From a checkpoint of a small transformer trained on Wikipedia: biases on query, key and value, untied embeddings.
MLP neurons of a small language model. Each row is named by its layer, matrix (up: input weights; down: output weights) and neuron, and shows model dimensions 48-143. Each number is 128 + 32 x the weight over its row's rms, rounded and kept within 0 to 255.
After each neuron's rows, "fires on" lists the tokens most often at its 100 highest values on Wikipedia text that the model never trained on; "fires after" lists the tokens most often just before its 100 highest values on Wikipedia text that the model never trained on.

L6.up815 [ 64 148 178 143 172 163 114 173 164 156 158 140  95 147 143 129 127  86 130 126 175  83 126 133  45 136  80 101 108 123 143  63 172 186 163 141 121 119 124 150 175  82 174 104 126 191 133 167 127 166 154 145  96 117 130 109 127 183 134 124 149  89 110  93 120 121 150 149 111 242 142 119 145  64 110 177 143 182 104 145 117 138 101  85 135 130  94 135 199  92  93  98 130 128 118 108]
L6.down815 [ 63 170 154 128 106  94  75 126 169 153 171 120 101 144 133 105 114 105 122 148  99 117 154 159  64 113 117  56 130 131  40  69 146 161 151 154  88  68 125 114 167  51 117 164 136 181 161 116 119 138 157 128  76 162  82 136 141 103 167 134 116 123 137 134 160 147 163 114 176 115 128 102 134 102 124 185 127 155 130 197 114 155  92 125 120 110 116 117 171 125  57 155 139 100 107 123]
fires on: "p", "am", "ma", "ga", "con", "d"
fires after: " Cor", " de", "or", " ex", " dis", " Christ"

L12.up315 [189 113 215 129 144 152  53 107 153 111 131  97  65 184 111 129 131 110 142 114 101 103 107 164 103 141 113  95  98 168 137 125 135 141 123 151 132 215 171  95  62 115 133  78 158 108 146 145 121 108 171 130 169  60 198 183 136 137 130 168 130 124 141 110 116 107 100 134 120 157 110 147 126 111 154 114 162 141 129 114 141 150  98 119 148 112 114 173 122 151 191 109 112 119 167 111]
L12.down315 [143 162 105 161 174  76  98 110 145 101 104 235  74 104 149 165 146 119 132 135 162 145 138 192 135 147 149 113 137 125 132 176 110  96 134 140 133 108 114 104 193 143 130 149 182 103 138 107 124 104 113 160 161 145 135 109 114  47 151 104 129 153  98 139 130 117 119 114 125 166 121 134 111 125 146 147 142 121 137 112 102 145 136 181 112  88 129 156 209 147 129  82 132  97 142  93]
fires on: " of", " the", " on", " 12", "-", " 1"
fires after: " on", " On", " two", "On", " released"

L6.up545 [ 75 109  99 125 201 143  88 129 129 139 153 120  57 142 107 221 138 158  97  40 101  54 118 166  90 122 150  93 148 163 120 136  72 161 111  96 103 160 153 101 134  64 118 116 130 144  69 134 199 159 114 110 135 172  98  86 119  97 120  93 114 116 116 100 105 171 122 135 104 176 103 118  98  74 144  43 170  99 153 114  98  65 150 132 126 101 124 154 142 168 172 124 116 163 124 187]
L6.down545 [185 113 118 150 133 161 198 166  91 114 124  65 175 118 134 125 141 126 103 102 141 107 118 121  94 145  59  94 167 140 122 119 111 118 103  89  72 105 164  90 157 149 105 110  81  51 135 178 134 143 143 111 123 178 155 139 127  82 152 141 130  99  94 110 115 125 180 125 172 132 111 116 103 159 169  52 101 152 158 102 106 132 114 115  76 118 117 161 122 156 143 129 141 137 143 135]
fires on: "o", "d", "to", "al", "ll", "no"
fires after: " (", "-", " de", "[", "A"

L6.up630 [140 160 138 117  69  97 137 160 180 133 116 160 117  80 119 160 122 153 183 184 166 156 153 121 151 119 158 155 168 216  92 168 139  93 120 134 183 153 115 149 129 128 166 110 129 119 171 114 154  91 107  74 176 143 143 153 186 199 140 114 161  75 153  78 142 138 108  76 196  98 100  60 142 192 141 177 136 103 116 101 106 145 123 105 130 174 192 149  80 130 139 139 145 118 102  82]
L6.down630 [122  95 103 128 104 162 129 106  63 111 135 107 110 187 165 161 124 153  75 138  69 108 112 142 157 151 163  93 147 114 152 105 143 101 114 212 120  62 118 135 119 101  81 136 139 139 152 123 132 128 130 117 166 143 141 115 136 116 126 147 108 119 118 119 114 162  84 118 129 101 160 110 145 109 131  93 126  83  99 131  87  85 133 145  94  81 145 128 159  83 151 108  79 111 179 132]
fires on: "o", "ru", ".", "ra", "ul", "er"
fires after: " d", " D", " U", "D", "s"

L6.up1214 [127 129 154 128  91  95 149 124 144  64 155 110 143  88 194 113 156 105 181 120 114  82 177 107 119 140  79 128 137 146 182 132 139 132 184 110 121 154 181 139 145 168  75 109 124  95  75  89 129  71 175 138 113 132  90 212 112 145 142 136 178 118  78 142  55 141 164 152 171 113  98 113 133  63 137 148 180 165 154 116 114 126 190  97 135 106 115 112 138 121 104 151 103 113 103 111]
L6.down1214 [168 111 147 121 164 175 102 127  75 109 127 160 138 133  65 144 120 167  70  94 166  97 135 100 128 124 131 122 149 134  87 107  72  82  78 118 138 121  94 118 125 142 140  98 138 148 131 163 130 123 122 134 157 136 126  76 118  97 158 122  43 102 169 130 227 108  56 122 158 128 132 160 119 137 124  81 132 105 109 155 157 133 122 125  52 138 150  85 121 163 137  96 123 155 176 109]
fires on: "ver", "ci", "el", "ide", "e", "line"
fires after: "o", "we", "la", "re", "e", "her"

L6.up377 [126 143 103 113 107 109 140  92 118 109 172 109  94 154 117 151 164 127 110  94  61 160  97  88 160 166 120 107 121 104 128 179 107 171 187 101 133 133 114 121 113 143 106 180 103 128  89 119 133 118  92 164 139  87 195 117 168  58 102 159 154 113 124  51 171 152 102 135  52 126  81  42 119 124 137 152 122  82 168 115 178 103 152 138 161 167  81 122 108 127 113 168 141 175 114  88]
L6.down377 [139  97 172 101 179  96 147 113 122  97 145 119 130 171 118 118 121 110 174 128 137 131 134 161 166 132 149  60  83  72 178 133 125  83 211 126 148 145  87  89 169  99 130 176 173  78  89 109  82  89 161  72 149 137 118 139 181 144 131  94 114 143 145 127 164 121 148 145 170  97  39  91 112 136 127 139 139 122 141 109 127 105  79  91 112  82 113  99 109  91 133 170 129 142 128 117]
fires on: "d", "f", "S", "ce", "da", "T"
fires after: " I", "I", " Al", "el", "d", "l"

L4.up81 [172 169  83 141 125 134 190 116 125  72 131 188 159 157 189 138 143 180 150 118 151  97 130  97 116 135 147 110  70 158 147 202  96 133  67 140 121 100 134 101  61 133 132 138 163 167 131 133 168 140 155  67 135 158  88 168 143  72 113 143 125 142 174 154 151 163 172 104 110 134 106 158  70 148  91 180 108  67  62 128 184 111  95 109  72 160 150 108 143 135 118 141 130 159 138 105]
L4.down81 [108 175 110 131 175 164 161 113 128  76 150 126 156 133 195 119 132 200 133  98 171  94  48 131 162 140 119  78  75 176 120 164 136 105 128 106 138  57  89 112  57 160 108  96 129 163 107 157 153 110 144  95 126 139 119 167 130 137  75 141 128 153 213 143 132 156 130  84 120 128 110 175 118 125 105 179 140  83  73  85 135 171 141  82  94 137 128 116 132 127 132 156 146 184 161 114]
fires on: ".", "ome"
fires after: "S", " U", " G"

L6.up1017 [ 68  66 145 117 143 109 146 104  89 113  95 107 131 104 135 144  66 143 144 138 150 111 147 135 117 143 127  95 108 111 103 149 144 182 129 144 114 174 199 108 142 172 173 222 148 145 140 141  87 199 188 144 156 135 107  88 110 105 154 107 139 136 164 125 130 150 126  54  55 148 142 127 154 108 193  92 163 134 118 170 158 195 148 120 159  66 147 109  95 135 106 123 109 140 107 147]
L6.down1017 [ 92  94 126 146 147 123 124 112 126 201 102 137 115 114 124 136 130 125 150 108 155 108 115  97 133 127 153  57 141 165 118 135 140 160 143 131  95 180 185 118 134 138 164 180 119 138 155 116  97 194 143 132  99 121 161 119 121 108 151  96  89 120 178 116 158 145  99  98 108 118 176  74 168 111 207  61 142 116 118 104 151 157 176 112 155 103 171  91  59 151  42 142 139 128 106  97]
fires on: "-"
fires after: "\n"

L6.up281 [ 96 155  89 106 142 118 165  95 133  61 165 103  85 164 122 152 103 153 141 132 122 197  92 103 124 180 117  78 121 169 113 132 156 156 183  88 138  99 147 111 154  97 131 171 127 112 125  83 148 135 137 142 129 122 162 101 146  91 155 158  83 187 101 131  25 166 128 188  88 126  79 129 100 120 129  75 141 146 181 107  92  69 113 112 118 117 149 165  78 119 154 154 118 149 109 193]
L6.down281 [139 135  86 131 174 144 114 120 161  83 164 129 114  75 167  77 124 151 125 108 100 179 135 124 123 133 150 118  93 138 156 100  75 128 184  87 136 130  67 104 189  93 125 137  66 164 101 152  89 125 137 169 178 158 112  75 150  83 185 148 145 120 110 126 159 123 140 141 106 120  56 104  66 190 195  86 126 137 167 139 113  83 169 152 121 142 117 146  91 159 129  76 140 136  88 164]
fires on: "s", "t", "f", "ce", "hen", "ough"
fires after: "hi", " I", "I", "ha", " W", " Ha"

L4.up919 [130 100  85 130 109 127 120 165  48  87 147 122  75  79 164 114  94 160 159 126 184  98 124 118  94 151 177 163 114 145 151 108 119 183 128 122 205  70 107 145 132 101 208 118 125 168 110 136 205 137  86 103 141 107 108 141 109  82 133 200 134 162 168  92 121 172  83  70 197  64 104 126 167 146 112 166 191 145 146 106  71 150 157 167 136 181 150 106 105 138 129  83 171 144 119 166]
L4.down919 [159 146 158  85 130 133  78 117 182  84 101  69 127  67  66 127 143  86 191 163 116 115 162 129 116 158 102 164 140 161 149 115 120 129 144 169 125 119  94 140 183 104  86  92 150 131 146 116 221 121 136  85 107  68  86 115  67 104 144 155 121 116 149 127 172 111 159 112 129 113 124 125 126 122 124 126 113  87 190 104 147 117 102 139 156 171 126 110  73 186 156 137 139 123 116  73]
fires on: " ", "ra", "y", "es", "o", "ium"
fires after: "\n", "k", "g", "al", "ic"

L6.up36 [187 106 139 175 175 184 146 106 195 141 182 116 174 111  89  69 161 106 100 120 119  81  84  86 127 160 120 168  94 106 166 112  98 184 165  78 121 103  74 175 114 144  87 114 130 102 151 115 122 111 109 147 133 131  93 120  31 162 167 111  69 141 123 164 116 129 120 169  88 161 138 131 129 159 116 148 151 183 102 115  98 123  72 116 173 128  90 139 108 151 128 102  97 104 115 137]
L6.down36 [169 122 132 133 117  89 151 152 133 141 146 153 126 146 176 115 107 109 164 123 131 145 130 112 121 122 132 158 144 139 136 143  89 145 139 166 114 145 142  63 127 120  99 154 117 141 118 138 130 131 122 125 143  64 133 148 114 144 150 127 155  85 115 136 211  96 116  91 132  93 122 112 166 110 119 117 114  49 169 162 132 150 105  94 103 162 137 117 160 176 103 176 206 112  95 189]
fires on: "ing", "ed", "at", "A", "age", "ent"
fires after: " W", " F", " w", " S", " b", " K"

L4.up181 [110 138 121 162 110 137 132  99 116 126 109 131 157 116 152  73 106 137 118 138 130 112 120 137 125 139  89 148 118  85 124 176  82 107 112 197 164  98 114 218  89 148 121 127 118 149 135 171 104 130 168 102  94 171 102 127  88 154 123 248 108 159 114 152 101  77 157 102  70 110 183  84 101 130 159 167 146 105 136 101 140 176 151  74 118 144 109 117 134 104 143 163 136 105 165  50]
L4.down181 [150 177 128 103  77 112 129 119 160 183 115  72 181  99 184 125 105 120 117 144 144 127 106 131 117 182 105  98 112 128 148 155 101  93 106 115 172 115  64 104 132 187 150 107 167 114 197 141 110 179 173  83  90  68 136 168 122 105 101 176 197 136 159 168 123  98  98 127 104  83 146 166 126 112 121 165 113 133  75 122 129 125 140 107 144 154 147 127 138 134 163 167 134 103 134 123]
fires on: "ra", ".", "ish", "er", "n"
fires after: "c", "S", "par", "k", " Bra", " U"

L4.up225 [161 155 161 131 139  96  99 144  79 146 103 106  75 123 115 131  80  97 109 140 125 148 141 114 140 111 173 138 145 108  82  73 161 127  84  87  76 158 131 126 146 205 146 131 163 121 111 166 135 108 132 152 105 117 148  94 131 107 148  78 111 175 197 129 127 179  86  86 141  93 114 164 194  87 131  97  84 110  91 179 184 148 111 118 146 108 149 177  80  84 216 148 156 131 155 139]
L4.down225 [ 96 107 150 156 127  57 105 134 144 126  98 145 134 164  94  63 169 107 112 143  90 127 128 119 122 107 115  91 170 119 107 117 140 187 123 111 105 176  68 120 109 183 209 160 149 113 146  98 128 134 140 129  99  72 127 140 138  83 119 108 107 172 143 104 115 145 124 144 122 116 135 106 187 135 182 123 104 111 159 196 167 134 118 122  66 118 136 136  88  42 156  87 159 128 136 106]
fires on: "le", "ze", "il", "ic", "ar", "at"
fires after: "s", "im", "n", "ol", "ic", "ron"

L4.up719 [ 99 120 124 111  99 115 118 140 140 137  88 167 144 108 142 107 100 123 110  97 157 111 106 101 151 147 133 178 158 132 166 193  88 132 124 227 152 125 106 113 179  96 154 101  85 164 139 163 141 126 125 144 107 143 129  90 139 130 125 155 166 143 141  92 188 140  99  61 155 102 118 117 118 124 121 190 156 111 127 155 227 139 118 155 123 118 150 204 133 110 139  97  78 189 119 131]
L4.down719 [107  99 161  54 131 135 117 107 105 131  96 148 162 120 145  88  90 129 118 121 113  77 103 116 148 146 144 103 120 186 113 182 140 125 146 201 150 132  79 130 166  33 166  82 130 121 190 149 166 162 150 114  87 103  95 118 105 115 150 110 131 167 100  79 148 130 158 124 107 141 142  80 184 134 107 132 116 107 170 149 113 121  99 134 138 154 174 185 174 145 166 126 123 103 117 119]
fires on: "und", "up", "ov", "o", "ition", "ro"
fires after: "D", " D", "cc", " d", "d", " Mo"

L6.up947 [134 130 142 157 153 130 167 117 174  89 111 155 115 186  88  99 128 122 117 198 123 109 109 106 113 114  81 153 105 142 131 143 140 105 121  85  92 132 126 130 162  94 112 116 120 144 112 138 148 130 174 154 120 114 161 185 173 136 105 159 173 142 112 106 127  58 190 126 148 112 106 118  92  64 129 135 165  96 156 146 150 175 142 165 190 122  93  87 105 126 117 187 145 127 189 116]
L6.down947 [126 127 114 139 104 135 127  95 138 150 104 150 100  96 132  81 126 113 148  72  91 201 131 136  73 102  87 101 169 168 166 113 122  95  92 108 108 117 167 140  94  94 170 145 122 189 134  85 100 164 112 135 143 106 126 129 114 103 188 110 161  92 120 206 131 145 123 133 127 129 125 100 154 175 127 124 104  79  98 143 144 173 109 103 144 135 169 106 150 165  75 107 135 118 103 132]
fires on: "y", "al", "air", "i", "ar", "ra"
fires after: "me", " met", "la", " ch", " he", " do"

L6.up653 [112 120 134 146 216 183 108 169 191 144 108 101 148 167  94 174 136 127 119  89 145  65 103 142 137 140 101  50 144 167 121 145  94 150 109  79 105  98 139 137 106 152 164 161  74  94 115 140 179 152 102 149 122 125 137 144 137 111 174  81  46  97 118  89 111 146 130 146 147  70  84 215 115 104 149 129 128 129 110 133 129  86 155 178 106 131 122 156 109 142 118   1 152  99 169 148]
L6.down653 [156 103  85 110 175 188 124 154  71  78 119 138 131 181 100 192 156 153 149 138 121 137 112 132  71 115 153  74 126 122 111 140 173 109 130  81 127 102 138  94  83 118 134 110 115  96 127 184 126 137  96 123 148 138 137 146 119 129  88 147 104 122 152 152 143 159 124 105 111 137  81 143  97 170 152  28 129 123 130  81 126  82 107 112 116  97 134  87 142 174 127  95 190 139 167 203]
fires on: "le", "el", "age", "les"
fires after: " ", "[", "-", " \"", " ("

L6.up462 [133 118 122 168 122 159 124  86 149 148 116 156  92 135 132 174 107 147 118 171 128 106 158 152 100 153 135 122 147 161 157 119 106 147 133 142  95  75 159 141 144  97 103 101  58 132 136 157 131 133 163 191 104 100 137 124 114 137 117 132 144 135 164 138 109 143 178 181 107 154  22 112 162 124 139 108 105 158  51 166 144 100  77  89 136 138 130 154 142 181 138  49 126 114 108 130]
L6.down462 [134 131 119 158 100 103 104 127 135 142 125 163 149 148 118 121 156 150 160 135 156 167 115  92 109 105 152 128  78 147 149  78 150 156  89 102 200  97 101 131 145 104 181 113 215 156 142  89 158 110 146  30 192 180 128  60 146 129 190 107  86 134 140 135 123  93  64  97 128 111 172  71 151 134 160 165 171 135 133 121 140  88 127 151 123 136  99 168 126 124 116 112 117  90 171 117]
fires on: "o", "al", "der", "er", "ant"
fires after: "s", "D", " Un", " un", "S", " dis"

L4.up916 [105 137 158 133  81  84 106 129 165 146 109  90 115  86 130  97 115 161  72 110 241 109 135 105 163 158  89 147  80 144 113 200 140 124 136 115 104 165 158 140 112 110 156  94 164 142 151 178 100  84  95 106 177 160 167 141 118 103  21 159 113 157 158 110 164  95 115 141 153  73 158 134 146 108 148  94 121 119 125 154 127 118 149 125 104 143  94 149 134  88 152 101 161 118 104 131]
L4.down916 [105 109 124 151 152 164 126 126 126 103 157  89 125  70  97  74 122  96 123 155  75 188 149 144 137  98 119 134 113 154 129 119 116 181 139 138 170 109 101 144 115 120 117 139 140  79 134 124 155 126 122 167 121 157 193  97  94 135 127 103  86 132 165 110 118 185 146 157 142 139 166 106 130 118  91  84 175  95 119 139 129 166 111 103  73 180 102 134 170 190 108 102 160 148 109 117]
fires on: "ar", "way", "ing", "an", "ent", "it"
fires after: "il", "d", "mb", "al", " Al"

L6.up948 [146 110 102 163 153  89 112 143 147  89 105  91 119 133 131 111 154 104 111 109  70  98 135 134 134 138 131 109  80 136  99 133 131 120 142 125 108 107 187  96 106 132 146 141 117 169 163 160 159 120 109 118  74  72  40 153 137 112 151 152 128 118  92 141  46 112  85 162 145  79  90 205 142 111  82  55 161 100 201 155 136  67 142 128 130 144  97 123 128 143 113 128 122  70 117 217]
L6.down948 [193 130 101 137 121  96 145  85 142 113 200 143 129 110 197  79 127 135 112  91  90  82 161 138  99  85 129 148  75 170 174 177 160 174 145 130 102 119 131 112 112 134 190  87  88 106 164 166 136 189  82  68 118  89 106  99 118 109 166 147  87 111 141  72 195 109  96 149 159 144  94 130  85 161 113  98 214 155 165 117  96 113 166  91 145 114 197 103 126 124 135 118 127 123 121 125]
fires on: "e", " as", " with", "le", "\"", "ite"
fires after: ",", "hi", "p", " who", "H", "."

L6.up777 [136  85 135 134 137 162 147 116 115  93 169  70 149 197 105 146 132  83 175 149 118 142 153 169 139 187 117 192 123 114 137 150  87  86 151 120 100 147  42 110 138 130  96 154 129 118 117 119 106 171 100  67 149 106 163 165 152 116 117 152 143 117 128 142 171 146 191  92 137  64  86 133  95 155  78 109 130 133  99 124 156 154 141  84 119  84 133 115 121 154 109 158 147  60 181 120]
L6.down777 [130 150 107 111 147 112  95  97 101 178 149 132 104 119 160 105 107 193  76 141 189 157  82 103  99 109  84  97 161 109 141 147 178 170 107 146 188 180 196 141 126 112 160 150 156 132 104 150 137 132 158 180 132 136 115 133 103 100 103 108 162 153 152  65 126 100 193 134 199 194 146 108 205  96 153  93 183 121 147 123 120 129  86 146 146 104 124 102  96 110 153 118  35 168  56 150]
fires on: "t", "ight", "le", " what", "ti", "i"
fires after: "mp", " comp", " f", " re", "B", " though"

L4.up386 [205 109  85 162  87 119 181 130 178 116 167 155 159 117 141 133 100 143 113  80 197  99 146 132 103 137 108 109 111 136 150 190 113 138 111 135  56  86 130 209  85 105 112 144  99 136 112 115 135 144 189  79 117 132 120 157 106  90  82 153  95 100 104 116 157 192 129 118 114  94  53 149 120  69 191  88 117 129 100 115 135 108  92  99 135 120 152 165 142 113 130 125 149 164 145 115]
L4.down386 [165  77 125 121 152  89 159 100 162 120 175 131 153 112 149 150 120 115  92 100 152 149 181 120 190 143 112 165 126 182 166 126 188 121 150 148  87 108 125 118 104 118 156 135  44 118 157 117  92 118 143  93  91 111 110 133 127 110 120 206 154  88 106 121 139 158 128 142 118 153  89 139 104  30  94 128 152 125 132 133 182  96 118 152  80 140  86 129 122 127 149 153 174 176 139  99]
fires on: ".", "S", "n", " British", " American", "y"
fires after: "S", " U", " the", " Australia", "av", " Russia"

L4.up252 [117 103 173  50 117 149 161 128 123 120 157 155 129  80 135 135 120 119 134 152 102 114  76  82  95 148  81 169 126 185 173  35  94  97 194 172 149 119  62 192  90 133 176 160 136 102 114 127 113 122  97 123  63 124  67 152 130 132 154  97 126 122  90 145  91  90 113  94  57 147 197 181 137 147 105 133 178  88 177 110 106 129 133 110 164 110 143 115  95 153 141 164 129 143 114 118]
L4.down252 [167 178 113 122 131 155  95 128 124 132  78 149 122 149 183 116 167 139 121 146 148  86 112  44 138 118 158  58 143 129 108 139 148 106 138 106  92 155 132  88 144 108 136  99 115  97 165 180 105 144 130 102 149  63 152 131 133 117 130  89 150 116 175  74 123 129 117 187 157 108 120 115  92  89 102  83 156 155 175 110 173  78 138 104 125  88 131 107 145 125 171 117 135 115 108 117]
fires on: "e", "ite", "pe", "et", "la", "n"
fires after: "p", "H", " B", " Sp", " Ho"

L6.up528 [ 82  75 154 124  91  64 129 138  87 145 154 111 105 167 163 177  74 163 155 135  96 101 122 168  87 119 124  97 146 119  75 137 128 158 113 151 117 152 180 126 150 114 113 148 108 125 149 114 108 205 146 142 178 123  89  90 126  99 127  77 161 121 196 158 183  72 119 113  94  84 160 119 160 138 119  94 167 182 162 132 170 176 133  95 164 117 158 101  70 166  88 119  92 148 125 139]
L6.down528 [122 112 141 136 116  64 118 131 107 163 139 149  90 126 150 186 121 143 158 149 139 106 135  92 126 113 145 114 132 151 116 165 150 194 159 137  88 140 131 139 125 125 137 194 101 155 193 126 114 164 147 141 128 112 130 108 132 156 144  94 166 111 179 115 155 107 140  84  95  62 130  97 164 144 158  94 172 163 183  84 141 135 126 111 167 133 157  76  51 156  75 100 150 103 100 125]
fires on: "-"
fires after: "\n"

L9.up941 [119 137 118 120 164 171 165 171  95 133 125 155 131  81 161 115  89  84 121 140 119 163 127  95 146 164  83 127 112  99  97 130 108 166 141 130 111  87 172 173 135 121 169 128 168 136 103 145 107 109 132 125 136 120 170 119  79 144 170  93  72 145 131  97 121 150  82 110  83 189 152 125 172 134 113 106 123 137 171 174 115 141 124 158  75 116 126 120  92 127 111 146 154 166 136 169]
L9.down941 [ 96 138 184 104 119  76 107 126 103 141 107 175 141 164 161 128 115 116 157 123 103 109 156  89 115 105 136 131 130 114 103 105 162 169  84 121 146 101  97 148 130 111 139 161  91 118 158 118 139 118 152 156 138  87  94  93 137 137 191 120 110 124 140 114 143 182 146 113  60  80 170 126 165  86 154 107 102 122  76 103 140 142 132  92  93 136 113 107 129 168 125  66 107 166 119 129]
fires on: "il", "u", "y", "equ", "at", "ec"
fires after: "s", " M", "on", "re", "ol"

L4.up226 [137 138 128 194 115  61  96 110 122 115 156 148 135 108 100  82 119 162 114 154 105 111 121 130 146 136 138 141 120 118  96 105 186  82 137 145  53  99 111  28 133 152 224 139 102  97 170 122  61 174 130 132  50  87 122 155 137 184 120 168 170 147  98 156 112  88 120 127 119 130  87 189  97 110 129 168 184 151 116 145 138 167 111 162 116  84 138 150 133 141  60 130 140 196 138  63]
L4.down226 [138 165 159 108 119 148 119 138 129 124 191 133 127 155 127  72 125 161 133 133 115  94 128 182 132 180 164 122  95  91 103  89 154  57 136  90  31 126 115  54 168 157 174  88  79 103 120 101 104 149 135 166  73 107  96 192 127 154 115 115 149 154  82 137 111 124  79 115 110 134 120 191 119 112 157 153 203 126 153 126 129 172 107 134 115  93 132 119 130 148  69 102 140 195 123  42]
fires on: "n", " post", "re", "ne", "st", "ly"
fires after: " no", " do", " No", " Do", " Po", "p"

L6.up211 [117  77 129 158  91  85 166  55 103 175 175 102 112 152 113 161 153 140 104 100 197 107 137 128 153 123 100 162 166 199  86 128 134 166  88 140 105 136 119 103 153 127 139 101 107 170  86  56 132 136 147  97 185 115 131 148 176 186 104 168 165 101 114 185 112 133 106 211 107  91 101 157 113 115 117 136 193 166 116 108 110 184  44  96 109  77 145  82 140 163 111 179 150 154  94 147]
L6.down211 [145 100 131 133 112 120 118 100 113  81 198 113 103 141 137 114 125 108  70  80 119 145 107 138 148  87 214 116 128 142 115 106 118  78  70 100  86 103 108 156 137 171 147  96  57 131 128 127 112 176 129 134 107 128  55 124 146 135 132 117 153 116  96 141  71 159 115 126 130  87 212  87 126 121 172 119  97 139 145  83 180 130  57 152  98 129 107 113 101  97 112  83 141 130 190 153]
fires on: "n", "i", "===", "cu", "vi"
fires after: " no", "\n", " do", " Do", " No", "i"

L4.up711 [155 134 130 129  79 106 117 121 122 120 159 219 113 134 169 151 118 112 150 154 172  87  81 103 157 150 168  96 109 161 134 154 125 121  41 154 112 144 130 108 144 133 156 134 104 136  93 179 165 158  96 118 121 144 141 118 108 116 118 132 190 106 120 113 159 137 143 152 135 139 146 121  80  43 143  87 154 108 155 118 131 152 113 185 100 114 134 141  86 159  89  92 152  96  64 103]
L4.down711 [174 126 127 143 102 140 151 118  95 116 126  95 117 100  46 152 138  63 119 122 119  55 147 166  90 103 145 153 103 112  76 101 166  78 102 123 139 116 106 153 164 173 114 131 191 123 101 193 157 119 137 166 186  72  82 128  96  98 165 164 127 125 108 158 111 101  96 148 122 107  80 135 105 109 113  31  67 128 125 144 129 134 143 142 104 155 125 121 117 129 165 149 155 105 187 166]
fires on: " ", "id", "o", "s", "y"
fires after: "\n", "li", "ti", "ev", "D", "and"

L4.up682 [176 123  72 182 119  89 137 123 162 113 134 185 176 102 140  93 138 151 125 125 166 111 117 147 192 189  99 160 139  96 196 140 132 149 136 139 126  80 162 154 105 158 181 118 119 119 141 128 182 138  93 132 143 177 101 112 121  96 147 135 112 121 110 114 123 107 182 206 123 122 161 151 108 118  87  90 134 122  94 189 103  99 106 162 126 155 141 106 103 159 112 108 149  92 164 186]
L4.down682 [158 126  87 136 106 146 137 125 107 163 114 155 119 127 138 102 130 163 140 146 123 146 152 148 108 176 123 141 145 141 173  80 147 152 146 131 102 117 120 179  97 165 112 101 143 162  83 163 197 124 168 165 106 160 153 137 166 152 135 159 209 107 105 143 140 163  83  88 110 167 193 123 100 144 148 117  84 105 128 145 156 155 102  67 128 142 126 137 138 114  53 130 181 100 164  90]
fires on: "an", "er", "ent", "i", "a", "nd"
fires after: " K", " w", " ch", " Ch", " W", " E"

L4.up102 [149 126 117 116 178  88 130 133 166  99 191 134 127 116  72  65 141 120 164 114 152 153 104  98  96  79 131 157 138 164 138 215 100 134  67 159 155 151  97 114 166 111 152 107 115  99 105 147 113 182 121 109 127 182  86 185 174 110  83 126  93 134 185 126 130 102 144 183 151 125  64 164 107 161 152 166  92 106 105 130 151  74 109  89 109 168 111  99 141 135 190 119 157  97 154 105]
L4.down102 [133 145 117 137 139 219 141 161 112  99 132 140 123 116 151 117 171 130 173 125  98 121  79 119  83 138 165 134 168 138 119 176  87  79 128 118 160 116  85 118 139 102 159 105 129 128 116 189 117 112  88  71 203 156 139 165 182 101 103 126  98 122 154  95 184 115 146 142  84  99 128 131  91 131  98 158 103 132  93  80 111 132 111  53 138 164 110  90 125 108 127  92 115 180 144 100]
fires on: "."
fires after: " U", " F", " E", " C"